config = dict(
    hidden_size=448,
    intermediate_size=1216,
    norm='rmsnorm',
    attn_scale=0.125,
    parallel_block=False,
    init_std_o=0.00382,
    learning_rate=0.00126,
    beta1=0.95,
    beta2=0.95,
    max_grad_norm=2.0,
    warmup_steps=227,
    schedule='wsd',
)
MLP neurons of a small language model. Each row is named by its layer, matrix (gate and up: input weights; down: output weights) and neuron, and shows model dimensions 64-255. Each number is 128 + 32 x the weight over its row's rms, rounded and kept within 0 to 255. Numbers have three digits each. A neuron's up and down rows have the sign that makes its largest values positive.
After each neuron's rows, "fires on" lists the tokens most often at its 100 highest values on Wikipedia text that the model never trained on. A number after a token or word is its count.

L3.gate268:144100123124101128148128150099092117174043134162090103147097118122088092095140117097147082112148050129103065173201126156111098169138068121149120133146128129118142178143124199170123107127142111092108107194110066092117129162145148086130131153133145092132084155059086087158084120163113116167083114139139185089123161180180066132114133074161124108069183136141098161082205161191149071146120134124104110097129051169148037139148157167192136057147148148094092132078152080128161143163171113201137134068104103151136132130104127079096087148152118133148160104134137136137127142132108146090
L3.up268:114129110121197138101147140144157126065135098101101085126168140114160136118098139135088144132166137102176111114119108147131114155233117092180061122123156107162099089190143158070098204154078141093161124160169132152140118148172137157079077162107112123144155106099111062121123166146096074122128096146158150093171074188197122124129182143095144109111166146149099153166137106083098142077148160143161157148135124079128120141107131128138151181114133086118118122148096178164133127128094175152139190110107122075105197126114081100186166137138081153087103147155115060148164078079087108121
L3.down268:136143157137117141089096132126122151129127156149083104176097087146096128102150112138096072118134082145119102132077113168144034059128118136137072094110190154069118134146178138155137115099126158119153121118076136125099140128156121160104119147092121093119213138061068135164133147130150127090134192125095141070131112232209103134085125106107133135098198147166111186136179139131111171132122135101164111124171101091153074140135110141088142105162140094113169150098164137124093119134170155128131116138095110141112129186144101130098081188113137118094083152144150155108087139074032142095
fires on: "r" 14, "oc" 11, "tern" 9, "re" 8, "adu" 8

L3.gate836:178126097137123122051132187138149141157108158154183142149148072131095044093140090105118136120148116104086089100124107144205074092136115118138107158160140159117132113114153185115081145145146194124102124115107137109155055151079121141091097134111117122137138141112100117076125145170167134157145105123139151123089091141134082213134114143139104197167140103083134140052123110155108187118136093113143151108155118117117168120162100117092103218130187096172121113089109155138127115185089160104148149119053131131090168172164148091160114169133094148152184092086131128103134077112136112140
L3.up836:157152130115152140102118170131124168127071137075138165166146104150086097135095090100145088117141143080132117099151094128147142072135140161133133155114127170143098150133127061130138141128132108116101140081092149115128120142145142060057133150126154150096114158192057141171107122180158113208183096083193124132103112129119058166095149108138079149208074139149124163150125126119137186169105095140117131132120167126130152178165114132056090149138105096157107089140117159152159155159066156135126157163091130083047150116218126150177135159132096120130169122066109166148103090158184130150
L3.down836:159153120152190131129113150119141152142113129086088123169160155137115132189112194115130104132125105136155091115152115095120122158150133151129195098107118137171112095132090055117137110117102144122155126112120154119093166202157124098109142115141155148125140148135094160148099167151174093175146074120163090113143093086147132166086149091126173139184088139109085115189136087143120146203160141129136096091073162130131093169210105098072129126103075162171140094110107171148153074130083116146157097146142087145115130134204085173161111083054143099133131160124168123148113121113168130135
fires on: " F" 20, " C" 16, " St" 11, " T" 8, " R" 5

L3.gate204:116082090167175132098149137144095156121111122077127100130120100171140132114117176128115174130127128122168098165128155162191131137135131098139087053158133140166184110196136117187095137074094146169109142159141141144130172093188150174158149120088151119138150157077090129130081133101067106124110110143123133118098130148152129137100090169129102127118159135100153136111073145077064187124130118103107152019120069169152150123133128145104115166114137146161182037099137150108112118141117124147110142116080170110131141124076137057104144077123083118090110193202072192146125125141153145149
L3.up204:095151153097079176103139105114079173102099128144132138129108122141146171144097128117151172095133113072089199154128197154151127155100149088126124161161174121123095131147087072132105117084101121129126167061113172123058138116103105161088180097189072169096045089136063111110089141081169086155158136119119153093114143179181117124129192134137180181188133097093112122177131125111127123047078095142099170117167120110112100136092136099111153127177122088221155146171141126102112106185104112149150190159187153199134149175135178133127142144106130186098106092117129114118121173129057097140
L3.down204:155123107130132086141143122113162103108114128105144112139127130111164165119095054153078070120138129112095177147081157108152096144132142109133151085075148105082048153126151091141079086144179093113174149086159136079138202116109133182098093076089116153126159084121149089122152047170065117130144114181146208105121147138141153144217113137143098141124142128161136197138147141090088105157151183137114149169113131203128157145175103156157127101129151095090200105138197144112150154145073178103078097138176121085162160139137135091138148141120122101163080137156096124111116138092112106130
fires on: "ian" 25, "ays" 10, "ago" 8, "ines" 7

L6.gate123:179151128148128125059071101079096174144159166146144138101122079178123143127146149124128111095119108167139138127123167077135099120120104143131105097136171118089074150170145081198071134040117132113140141111121157108129146106155132122152140177133118165117113159116091139120174073076105128166096137116130132100068103170127074169145145165189061119138153090170186134149124118073121185124123136091075165160077122144119130148097082126089128106109142123239144046132133146101114112131147102149111113218178140130143179144080161124119144145138141093109097088129059145143066134114143110177
L6.up123:192155126179100100193146114118139138119086102143159139110105131126111143135144154135078164065155113109152139156156182104115083093121125043132145098093138140145096098070165152163118043077105114130078164112124125146191078168152150197097133140120227086156108118153078124093110098115074109140120146182119192078090115119099157136173148136110091172081144111174164168147143171142130117145033220124134132122138105131108172135134102098093164077084198104111160127113098169120127123160126145118073132128165098116135120157103165117116076075076166143139124087112069112109112115144177155088
L6.down123:127173156137061151106132141158153115169136116137106089150158141145112157078170142088149077095180106109096118084147090110163103130120101123133109131104124144047079179123181150136124128073154081113113146101100100142116155145129148082156170097113058170091091126074109104116141090119118082144123170173080093116093203147136143124143096180063100137123142058158085143132156144096091128091119136109187087153121158158097061174136110126088120121107165133129151136117122124160115140168156166213131116122178130150202149128146141129089167131112103120154076158096122165138123141110119117111
fires on: "ines" 17, "an" 12, "i" 10, "ese" 9, "ian" 8, "a" 6

L6.gate1112:076181079142186165070127169112114111060150056121114097153131128174123121145157070150112156130138152138139001114147124121195074125111119079064161141127156174167086101160138139119125147138068201185121164099142129094136141124138165131210096179139091100161119111133091165086141129155161078152167108158174150159116141199137171181111150103121174115150135081099098089117130090075135144139155135076112129128185153137150099141078138110137162184130165126118104145147112146149125137123137113130162150162131100092156116101146075089133144154100144112084029139153101061098123072071137063114
L6.up1112:137121129123121157115144095121139156093137099141129183159119186173138076150147164078108115132139112130129096107147127162067156169096135163143137107111175142141170162159100132114124097127045165085160195074184168175087129101135116143076088157198155151107136119081135153079128125094143152177172125125137114196149132124133195121142121085159170123143169049132147184099103094176169137161165149156116075203176111137078087100129145156123211153113200134129138083122109153109127144148129150137153154100139111102103129144164140111168100122120106126128114131120110150190120111103140140170
L6.down1112:090094135182184128125098073156141068156134171155116147185128184133135087106141117123063151163143117153202128160169109156073169172134148144091093144121126114087093133219099093121106117166057148094139118086119118160066119197075081123122132118152155137112133072091104150048056084056164183118131177113159136150145192155131101108162125124113151130116078135146136107121103106115139130135151121100156096108122100110151116135110099172098111163145139171133109127136108135119131135152133131169146141083124116029093070137138131179146147071104111115153147192114145160144159093135133179085
fires on: "r" 16, "St" 15, "S" 13, "s" 5, "st" 5, " S" 5

L8.gate305:130092170204162071121160112107132092115147130126185152078077144083130141122108131175177170135081140137112089095170169085145113088158161110089095108141203179218160095129093128101140112170113101143087137100132100080121116058143110166175103163102140117175097154098129107154111134094118107141117091087128158118091146095175138126113129151045136142104162148194180155155098118135120161108171115174096106133101121146124167111161057170179106119151179111136161106166185110171119122099127152101073081178101186087105125095089137131168146185066136129111116176200136081175176118218161116165
L8.up305:147156147180092147141126148131081100112162166128039100143197169117150100155070151129115157255115070140139120165121135108159078139110148091105067137112178154090142156148134128181098130103196112131098100108114077143137148117147135120160162168105107089129123093148194090161105096125101122082115143190130146115098170110095158149097135133130146120141143154167119094126116133113107197071199116146060119169124148131182115227152100138146114130175173109120163125118137131126153129133089178084170159081135095159165075093083127134080167144168145101145076161134135095079098146166138141140
L8.down305:092106159078116136097094123107092178143164186188185157098117145116117073163155091149136127103165163106101155144189072150077132170103162093085163156147126135113093167078134107089158100096099111090178141156117142135150130178146134094092170094132173156113159131174158165180114199142159149086165127136140142138083185148102082127071181132118173062071101117170042142171135152177120130151113109124114099130076172147146162185166109123142110181130100119128088210108121080147144131114156151151117127077111101127081097109137091151124122121148161123075081079120157159144140111070193123182
fires on: "im" 17, "l" 13, "ig" 11, "el" 7, "hen" 5

L6.gate852:120082091127127120076163078075152137061178114133194076080124115120146123091108104094151158064118171200183114133118134073086127097157106154129149120079114109137143140097073091162114171095118137181134151130084167115098133190154117085118157084111161154142207129140100119137129171127138104110100120082102203158134095147154098087143140140134178156113128161138138078106103104156116138150105053085092082099150149110115183070122162122116044107139122146148158098156098126079125102192162108103133136125101132132152132141135073164153125118108119144117170137147113113154130115078103148128
L6.up852:113058184126129137100143163144123154135161183132096109169148102126163155117154138162128129174124160127174092125148082113112102139147069181176164071124089132140144084160171154080103205131196194180155132131171132107091127126108137082094060097150072155063123126142182166121121143153181128117182139127136114160097147042192126109118101142158165187083128158121133203095125091096117141167085176116122116134184134131101146096109137169148116100123105082080069094141127157173140138195091163103090145084136143179177136176086109089131124109119145121148149114136151050142128129152071121159
L6.down852:121129157137142132138052140130091171071189081088080162127161105111094171176104126192112164139121108103160127125145098147171147166119128152093108127102100150115124156133113204122138107203101161147063131136146180164105069163147122128085180096120092087108152130141118131125048151092126116111112174110145099156071096085096136158081168150113172104111145113120138145116187109105140132164147132095170149098053203147103189131111125156045173116137100128149115145146043078103131161133160139122166125109153124155086161125157140066109123133094098147111130092127112124122127136079100150174
fires on: "ic" 23, "ish" 7, "p" 6, " Can" 5, "at" 5, "ush" 4

L4.gate398:129057118122127109145129082128139120187101202160117100216101096117110120095146098165165103026165119087091148137119137078135138148137151111069133083095145103096111188133120131141097095130112120142098161068182092144096129180104208118174081112123073140147206159053138088038115103085153137143132156158085118099100164163150073114174128178143173104108176110160089166074137137148144167143201106164127135141163090127122086188116139127105087108096075086157115124135124126084115107173098124109128087162116180184158109119112137105158113152131127156125103116138094080173085095190157118084
L4.up398:148135127091089133135117130159099115180165128124107108129095147168205092131121123148134092119149102180068172058084116086142174136100166089205139119138119143138161146135133119134113130106093155112135124105084129145121126125143121135170120164151092150077096161129168127068114067101135128172108155126144099120149105108114133111062123111095091145181068099161092127070118182129105166124101151162135158164133188112200152147156126145137132142110125182088126097173156114137122085126115113140116149165215146082184085137146097133139147090122164158124130218133088145094113143153165094135
L4.down398:089136195121185134155128130069145091206070122163083099135129179193147116116184136166161150086133154105137166136130101115134106172130104081073175129134140166103117109126111109151129118194094173117150148146197058160161112119124175119115117094155070118147161089145113195160037144134155126144136119086118085168217125130073096097125124161147153149097135106137146114113089185192099182150112116172111141082162099113058154104203171097147163121132089144163122165099132105129106110086077163111157134132198162113114087150095081103144109128136138146067121104097138123110165101077144161106
fires on: "ern" 18, "if" 8, "ank" 8, "in" 7, "ic" 6, "ign" 5

L6.gate182:126069121119145136147115135133142154109113142092114097181125167168152116163154124138102167099124109100130120169134105076182132166186112128085076169140139142132131167138087244143136147131070137131004101154123141148156097123111160125133141054120165117203131119148106079169121128113136075169169185173183164151124095143098080147165156150142151085088099114151114150117137190085119152126097108121108180083131112128099140149104101108088132116192081131128143113114121101135077172161074060127116182104124120141088116131127095070106132120170177147081141112136079157143188132179155166178
L6.up182:121177161088099174232100132134159107115124117158151215130097179126124154081087122147157108094146109093113104147098161121144066108143034169137098117148152132112127152127112075184124146141138114136157125095158110133115136140083111134119128153103132088146086110131137142139120141120084188139170064149170175147070137175096158125131140130127096132134138121077057163092104160141078215110104149119170128134143126110169166120142138153083102150173131163136124123147103130150087127163112152088133121013100107100082102156143084116101148170091099128178188111110139142167140092099175112129
L6.down182:133140170165132151126081157147156131158110122130074123078095162132150173137167089166150093117084186151170120131208162126172136163130181102115139120150163176095135060129118119168126121114074109113079079135134111119181130121202112135143125119173129182176091146171107111080108173072126150121124126146116126157137135109122148200132113114155132121166090108090096200115090135104139120171160068086090104133114126077089118146147136107158126125108129151135106131154115092120131157152049115088135168127143143119112196149124172044153163134089166149160110103154122131118148087193206139109
fires on: "ub" 18, "s" 14, "ross" 10, "b" 8, "ur" 4, "ular" 4

L3.gate598:060138094165140143114120067117155116169073103113136098138164186148101078112125081113083150100130164130071111130110136063114111113152114155132157150168128124162147177104096134157140133082129099108126144094094094136131107130129174130100111099138184160161146082119079083119139102143122120146093130153163100139127110220081127134081093153125159172075109147149081115138121140187147096104123077094112089148122037130137160089117102146156097113102101142093125087092130138127135076184147140116091075163127145152150080081120120137108122142098100192137109143196070103132120096081136127107
L3.up598:174117159115189135188113138077137095097101158178136067146170160072123094143110171118057141140171086097157116162134164166139173143098129163087103114122120119125134147081110104106128107108087110083164138157158145103106147171184187129130121164137127173168136096185129177078082187064062116108140074139099140100114145121123137123139083085147130084135123120098183119136191133129142125115083099133123158155116138192132111191111152118097183111177141146145123105178164139063182128119149128126155113125118195145137088153098143060128102142130131120090091099122140162111090136126095103089
L3.down598:107120133114130141126114094159116151100145138147085116147181173115071171112125087136125120149101142153116139145093110117147145087172087146080112138175124131107096120130135099127126098116118080145162126148140100154079127156146139107095132130080133136155122097154148104188113159141067138099123115103145108144190157133105124122125142061127154101170121112163146153167132134146183077107077111163154094149125111155103100120139094133121144220091094120056133108104094096070154156126138138156128102109144150162078059089128128126149120114139111142158135096138100122144112108122162185188
fires on: "." 63, "-" 8, "s" 6, "ion" 6, " 1" 4

L3.gate1141:144108104135074170072114112072124117136115175146157117098140134147101114056130097068121147121148162091160101134117130160143109120111116097129197189175139146102132129129082205136141115144142162083142124167167131093139117148116131115088106080135106167142128109160142133178139131146093153156122092219075156099107160130096066159157089071163132105094175113149182185097143116179101127132105157101140084075122125126100071140115142074094166120185120138116115146092176128147126108123156092079130205097116158174122160181069129103106068130179114123122221078134116110162102145123108136115
L3.up1141:202135117163136097170099153152121107148102127150072097152120119156112141174123128139128153185115130103125132157088130113137121121160128103133124086184153051098119138183129133165071117176190128153210175146162116122159172144175091120135104128145140104121109150062091070147169146161087139142076085140079115153135152189113109132131041162110111149072084145107059154127160124139146110130084064178143185148100102119097152128101141096155130117125098051137088111108139122133076157153169127115127120126147139168071113097143098099202114088069123070105114058164100143082124140139162129158
L3.down1141:084095114154115153157120157102149086126131145162144113151134131153116188161089128081135136177133135118146128176162131169101143134156112092100110119153126132105135109147192182135144168187208102105143146134116123067146139116166209108073064164093151098154160107097107118148151125106106122123123150128131101117181086182101107132195108144100160158111153162107136137095100134116098191128161096142174138140119130113172160164119131161067178094115127121174109150117118126132071196083190209147125166076157154151069094138173149162165130155180106156101117158113109149128154103135178144083
fires on: "-" 15, "." 14, "r" 10, "tern" 10, "a" 8

L6.gate224:148094151130165106098142106088142140035184163137171103127164141128152114124075135141141181113132110120196184125132150079200121113172097124104091152111109151129177119135124104132045133122123144132049142149162177140142149137137093154104090134130137077098105120136101137144106209133096082124116142162137133129083113132098126109085156114132135136140159164113211163116098149139160150183106138063133152114158143129060109091169124104117148159163160133117173073146155112111117169119072151174155099169172138178105097125121148126155148082153169178082152159123143143139168120115160113198
L6.up224:142099124049129175064144118160123140107173125104131134118071162084129173136081126166137117123185075104117138119125121099159084120140105160126114101130170103070139111127124186105099129078180121135119116145135068131111106121072066181129060113124013123091143101104155072120126141148140128170118125078156091112100119127131105082094115104110130162182131138078112129099097068102137228120121126127114131105147100169110187107131152181122093118101103118154126097112157114157135141178094177074081100184125089153141170115146116076143138109135170109145122144165157082105126099113186013177
L6.down224:153128186113141180088074143146158144140138128101107126075180154165150068070085157147153110144126165157105151139074172117183120149093112133161150110089114128085129116108056041153162121122140098140172131091087122190176086093061105097115078138137134121118102093142180117131111069075157152128154125158104128141118126179088125125083182116163105089153124143109160174149108123084076123148131142133127118149098118101125091191124152163104141119115113125141158117111120155135138091135070192117146175143164162149095208150119072113159157153140164144169060186143126125099110132148102233216
fires on: "y" 13, "f" 10, "it" 9, " Can" 9, "at" 9

L12.gate573:107095148155157148138091200141155119099137154248175127091153156115096168129087163116090156100145086121081174107129112070102103110112089137100073190138114097165139085150137121162097106123195106098110116166097139132139124082072160095099129147117070108105128129104088140086133123099132150165151080106152054178131135118077120113108143107170143139115166136124154112152110166170191129188109102110116147092122058118122139108117137122133139175058151124168171155136095143134123104153083132127168166099046113179085158141084116083125190195098144138146141157107125105138176201129151137153
L12.up573:136157119196121120164166113114114084124126091140113107083134136125158126124155117174151133083130187110110073173189138096120147104133198118178070121105079089059166116126154095164137196122099218097057190092096138129125130128124146172134124105108127128096178179163078161155084129093132132135145076146074206138104149147136112137112097142098169185099151041164129135135152093095151193056127133117110100118121064148077126162100086118095154132152132118090101088134109140148126079131091200119134116132099128106180080146039141085151169119088114084136103141184172184138128103157144188101
L12.down573:118144195082107176140132158131144163103098132212100107162150114145116148110151049078124107150149149140132088131127144156151118090173108133124135151077128140155101091121150165131143120145094123149098176193091164157163183108104084092161137094090130111099141128113114094130087155147134143127103135120151136146113155097097172124145095114148102118141188128102120147121143152159171158106102088051068169106112104121143103092100066134129119140132147181120156182098165146110119095170090151102160158105077101168117216116130122088120190133104069162136151171076113144163124078125115097147
fires on: " \"" 27, "-" 11, " as" 11, " is" 5

L12.gate409:162179095133163154145203096088145107143216078139116133067102114136138155179093138127115161118098155138082111176130103119137094135113141186115178144129165117143132122153128192092126094108118126125127169082099106152118152157152133134153109108114161096141150133132120163070133090090139088132134137128161164123131083130154122153098083174141109160109106109089137133180100109133117079147099186103134114133150086116141167111107130110154135089106124150101151147137133152165139105116102130188130112145112104062099152169083088103123087089116128142107149110156184134112117096090071112123
L12.up409:160162149164122167079136093145111157099120126149185137093177178156111152168094102140152134154102169148130120106093126173165163105139057151108116174121139133095130094121132141109082124105139095203146141143101157134164125117117164148149057128174161119077067145166078144161113056139189110159096113086091091160128108068161069176125164089148111169113163082085150133112128104194073142155127114094158131099147228160132149046151100125126090125112152111123133124173139118130098097124135118100075101061080147109079136091159115102075210105118091164175109097132179140125141149123058120109
L12.down409:053101131118165117135083116127140108131100154078151144133107160123136152178088162094148133100162124102101176135106180153129144103131113132198132205109147127188192149233153128165112100157113122107155134111129148134081115145106128089175100136099179120111147134114165124101108121109082101085150182130136131128169103224105108120152123100137132121177153062150083141179087153106156100169186120132120135150115093105120123135142134109130102126095098131122093151151108073159121087123120138121111181140129148151150187167123110083069097087140130118112182144136155168172149064065141133098
fires on: " his" 12, " a" 11, " he" 9, " He" 8, " signed" 7, " made" 6

L8.gate1183:171112115127077131145097096137150117177108166162121120156098188127101089106154109055156071134161096072135140123141096053104076137117089100100154099125096156104166157091123118196137079113090141143132152168142109093077079094151159131113118157119114110126133141134092069111163126086077145066068132147107148126086103145181075155152151102085150097159089115100062108086071131174098072123143154171047069112172105139184119158101107097103124112112145171128054119116136120119165135116145157120127148112144094142141146133075101125137055134133159091036054094112153142102188136100138153092
L8.up1183:188128104096095158202155175082116063104206158129089142124113113186168107087150087138141096104147109147144149128104103110128122179216111152166152131082130135117104120135150137116134113111146126190140132103072107117096140108172115149153156187068109127112092166140135130128132139134152150178092142105158154128112115143119103144148103098118151116135124141143165128144090148176162124133130150178149123113178083125127087108206166132196134130096165107115138121089118143137093140160138161099107197140070174071145126128131189068100114118053112136171087119128098120151090118169077132162
L8.down1183:088097152154129143159148109133130133137129138107125127149134202127110154101111097109149084129109191124129134127106113085146071132148128120115172083163053153156135114106142131138160118113148079136148101160160143164101133153161124082135154145177063136113127074122093161099129173158110128166097130129147053151097162181107024122126142130158128087125124132140137189133070082126136089110120163189104131142112103111165091117156129101117184083149106149120086175080121091133115141085119104115157132205154054095122108099082117166129089112141165116110114095128141142142099163119134154102
fires on: ";" 30, "|---|---|---|---" 13, " |" 13, " 1" 7, "1" 5

L12.gate765:100139125098120093151137146175110164156113182128196125171151087129132090131165119069113113149167171143137143159163132058101126050072034163091102139088138096101160102118139132110188141131136160171100123083159087134103091102098135167132136149190060117131133145094089127139122084154114154086149155063170132129144158103128109119148161130154154106131148063078114124109099104108121082121186088111131094138115112096128167154103165144085145131116120191132137146132123099164109195124106121179120142121145154171137109173093148082134138205074100143129103079141108195110172148114181124128
L12.up765:139097150127164038159133126147120136135182183107124171090112149132182169080147159170129130057093108148111113114103106065130140076243157079124134131113138130176091151120150093141111103062107157087123073127155148154115159157074114199101194127142144124193118166166115144162161197136070172132170139190090105166110139067117132137098096121116137082134142119132157177115158149124157130108123143175116143128148179140069130153122119097158174156123146093107101111126082155138150112114129159142153110183143179084163131197146125047154153067089120116121110085134100127086113108123129093189
L12.down765:096090121110154106132086194147111111141108127092183144097146094137174156073154116135178124133158156102139109139130131151144136121098119169169109141209137101107111190139162089092110141109148119166108124110132142161119125135116088176120126106128185122101130113058128157135101123120080117171131093082066147152114091125178102046096084092122116108100163116075129164183109157149103135148128126078127111049139099204107143016145116165131063077135142124123207087075125120081142113112156141134104135092052125115185092153124096123089157135094089097109095092137161139089139136157155100106
fires on: " s" 32, " t" 9, " out" 6, " ext" 5, " under" 5

L6.gate177:137108104117092174072182118098159144157127150174124129172107152135123098073132082152109082140131142117148073102186166108142118154077106139102124166108144095110153146117149170150133191110156204156105116140096108139109107085158125108114093111152121224185140135117101156086104144143094140091098065153111110102161155127106138127135133162160181141197139082069124100049138062096085131135177094152144160138189132155196127115144198100117089161058165117153104150109142100119135159210125111132107158138112148164127171133118118102150108209117132122119098127121156094120159148110154113079
L6.up177:128190122075093188123139120138122164078146054146104156122080157136140119074137145155154154167140137127179146063145119104075223147086112113085142144109105116183117145170124162108138146151107134095114103143140141131064124136185092112117193118120159115142099158118096122092141114113040146129135121088112105169136146091121129086111153119123135162164130084108151127106126142132075097105157153131152180114162117141204086126137163119108115088071122188149132161123117140089134158128140129141156152136149141155134155127154049140154133172117099082148139105111147071184119132124156141098
L6.down177:135159113112084170156105119126126114164156118104100151133120151116155124103116122110171141120125125113171175138158098131057181134079145132153125124112043140162120107150164088078156184114115077096116130212129133137065125159120050130183198146083169130090131129152112174111132087100102184039145144077135129117129081071097116085127131115085130139126127165193106149107121113119090113123108191118133139105125166145145087117115166133092131148154078167119154119145137158104117119128143157170170100093154091094142131082147072144095098110162105103185125124186151077174094123121083153091
fires on: "m" 21, "r" 12, "b" 11, "t" 10, "p" 9, "s" 6

L12.gate158:223164130218097175101109137155101142124086171094155114125074105196128162122109116165102146150161127102138086148108144087157137111194162135137130093099142118161127107120098152075136150101171099094098176156058165062123096089034084127133131082195117160108130131123091129095141147121143102125115066158159129125132083046084093120076122120068130138146077035144153125198137128168075163076139119103125139105166132150151158104140092136100149168140095153108097134148152159157126110133122104127080089147152057107091183192113099113123141122120117149082146137096082103117132149170165124156
L12.up158:150168063161116128094112183117115139104169148101151098084122087139087110090084100172103063119176192122153112123127155070126155153128144107080181109138124105135152146084083131069155174119107152148148151088151114092055140115079085133168090129109147127131113130217104113162111216125134114138162106150110153116113115105150126206096121154131166129166134119131180151134121137166142120124190206116113112130157213122167157085107186094113091146158109144147146116153112152194184161169181054138148115168115122132114142168105108107154141053144128137100121127105093158108123133141156085067
L12.down158:126081162100154118141173149116087102179159101104122179149118131162152183185144114138147109120078119145079154119104156117095155115079104153094073125144107120134143102111108140111125129101155174098163100098102110098091169146114145150054086158082143047096140119120173143126117180135158120095080139132132140124132133087123074147108139078156146108127114127121129158135101120138142086128167171105095087143120050076177079112144097133070126148098109130194119156103111096108121089154128154121076117136105116176147089148200196153102170166103143136119148112119113131100117195135170165119
fires on: " F" 29, " C" 23, " N" 22, "C" 6, " O" 6, " E" 6

L12.gate81:159123118165165142126184102129108170161101138135150154151135188088121064108122067132091115166139148101098123099136119060169077172100075102160100171104150127213126126172130162110130089155128171111124143186146120091158142132142130140064069199198079147133136104158122157144132148153082122199162100106182085133153174103154108138091149103085100101095128100109158147151123093139130116125082095186121156133164098103153142135127108113089230158130112133152132190081107105178169121090139162157132123127122191124160164161131198162176102176128087100117151128124100093123148177118142152153
L12.up81:093064152123168160177096141122133084141179131143097080124160148181092126127143154129185163115110089140144059167148141168081145100191152077119105115121142108172078118107154147124171117087133124103153127150116055132101098130075142149117169182151144132158128147146150000118154131190081118105115154151067143143161100140147163149126139136148122106149101096112123130118150161088183113105105165166142146170138154121170097145114156124170167153180143120066183095116123095089133118130177090139137129118147158124211122103105082146138128089175159117133103158105163175095129100145133127156
L12.down81:143158119097138126086112112168035150105162154108113130157133098093138106159124174126082105126136068085093141166114105138123137114132223113105184141136190146103095116132170122111129135146189098119152153149152152116145142046157123138157135065113129157118143141108132093103112159146101105127088151107103132048134081228110158089128173114145192130072101114144184103160142121148089197093124144165159023178116174087125148144105093169158146130168105084142120036121140133116144129176132109153160116119147123176099152126090104141131119115194122127085123120128161155141153131151093112146
fires on: " se" 17, "ig" 11, " appro" 11, "om" 7, "im" 5

L4.gate748:124186129142072166139129126091117129138160125213205134114109128105119143118108173133209119061096115147174173159132033152088104101091127108065101113143122120111186179122128152170117127108123132099053127111086154108112176111118168149103118098120045095134133171212119137114145103104157115112064178177136177160132168153099195152096052134133169089137133143097117132187069168171137120146109109099132096121163183121133046123102165179151168133112140178164088211175078104123075081156148217115098162103094141166139122168139128144133128098096192122117133206104166159125113149118133144134
L4.up748:134116101160145147203128124147148137144141073129170188055153135140080106127155132212133099165090109110188132180146184076072108083166110100107123106172096096089144136145151118107128107115119181133170131104061194139162163108058129115117122107163143127132152146149134124130130146120144120151131162194095201147128119141067132116161112146220178132071154132132133141069135133131134183189159140107121151167136117143095103130098116126139138119150094119104088156121045143191143089104163158104113086107037145096148085156125070115136116106153130148041147086153141085120099167098113146116
L4.down748:135102162113075107194130163132141149149091055058151151143080180159079178143119139083093080186154092104141133124096179131156107041215102147121110122093123135143096135192105132187161135098123126129162164152093085156138121156143102155188112128139165164098137117117112073175165148127085142142118082123147139131107134123064110134090089056178083137133155097167111138137101076084116123179146150192163138195159150219045169092178139159105084147115080077124137127181154145169134122157076155150143132134111089064135195101119137082081154139167133112121121118113112071148127212180130113133
fires on: "st" 14, "d" 13, "igh" 12, " cent" 11, "id" 9, "iddle" 6

L3.gate164:045082091182147146109132144167183151180087129149155123118114101136160108181163076116179118149139184109097171183113096100093134147120152140137139166142113156120088112083119100131151195182143093097155149123167112146105082079128126115127117168160117183127120150112130100154171179093140069145182141119139080125142153126079121136165191128119145155111131114111090139126119078172123070134118115116124151135112132157149139132129092153177096106138134189159134092113121088140097119061095155159094107084128190223078165132088160145130157161057169187134122067161146163131139098180103113132
L3.up164:133094151115123159093120147145135099124113190163117139163120145102116099090176156098120137125172123123136134136161056100158102110184069191128138105109105139090140093139154132093156126093112115081200116137130146110094119136131126098190145130070046127117155102178093111131095142126137144115081184166124164121160119117125109139184063114158152141121106120137142141164128118104136189077142150091176123113083121152109048151108114139084189107148117139132087151113087082163156159113179180218176103054172150148115086051124181141098067128128151081122180176145121155095100088102127108140
L3.down164:115109151042110187108133085146118190196107131167171084118154134140159178104126098172120112167139167105070134118131127107168077143186138143149106107116176157144090085165157144149162087135127129092156154160098094139094208111133132084148168120127134132124111081141133088132121167130085155129096174157119155157115155140146106137187069143114093094145163118166124079198098142108159165148151121101093134092131124133153037104116155175159123169145093130114131122128154130180195171109134157114167159092161093159090136104121111166110088109121148109121154128146082109109133124132116136093
fires on: "ed" 14, "is" 11, "-" 10, " as" 8, "y" 7, "s" 5

L8.gate103:157104116127142108147094132104137074040176151129121096105094172129107119124139108116150114111080138073166092144119234089141158102138077067094094164130198123205074140163081126162128140174169071127140130124127141141122093144120185129123127132116137152146125133128054158188114185076167135120105165149122135195192186151153139168147099076132203172122138148105133138122171120141157136168155118131117132080114134177149116176124070088141138104187081137082079124066188159085102156140086083104129152141039140107089099135151115105142189220121119099106172163122105123166174138150116093155
L8.up103:130116091071097099098157102151050123122098112143142092127153120138142074111190167102110102130148072120192073141142159138152155153118167186130102135097114148124099135122093072087144140140117141053094090114120165073186094115132155161167122164093090145156117105184139106127096138080188150139149153127118144116102193123135152123161159164098172087184100165145141085135113098155183126114143060119101117071087189134130088149123088124102114130179122107165160100130105157162186092183094159101134105172113091061131094119165123085142128143140120145110189178147136138144106132079085116119
L8.down103:150145171079133098109107104175122217076155094107102161106148079102110097150136132149183170126147109090096124165082160120130220132051113138064109160129147111128164132121115133143081098166126144151081135121127156131106150157165158087138144189053114143116152069185146108152090185143172092122127158179143117111115132134126105074125160132171134121129145148139049090126123101101064103153117131167123070147082160138161141165112067115132230092124103132145147102161099113068170078134076130089152111127115134101138121102153085095107140150149159121147122130176161129113115180074138150157
fires on: "l" 37, "el" 16, "ol" 8, "il" 7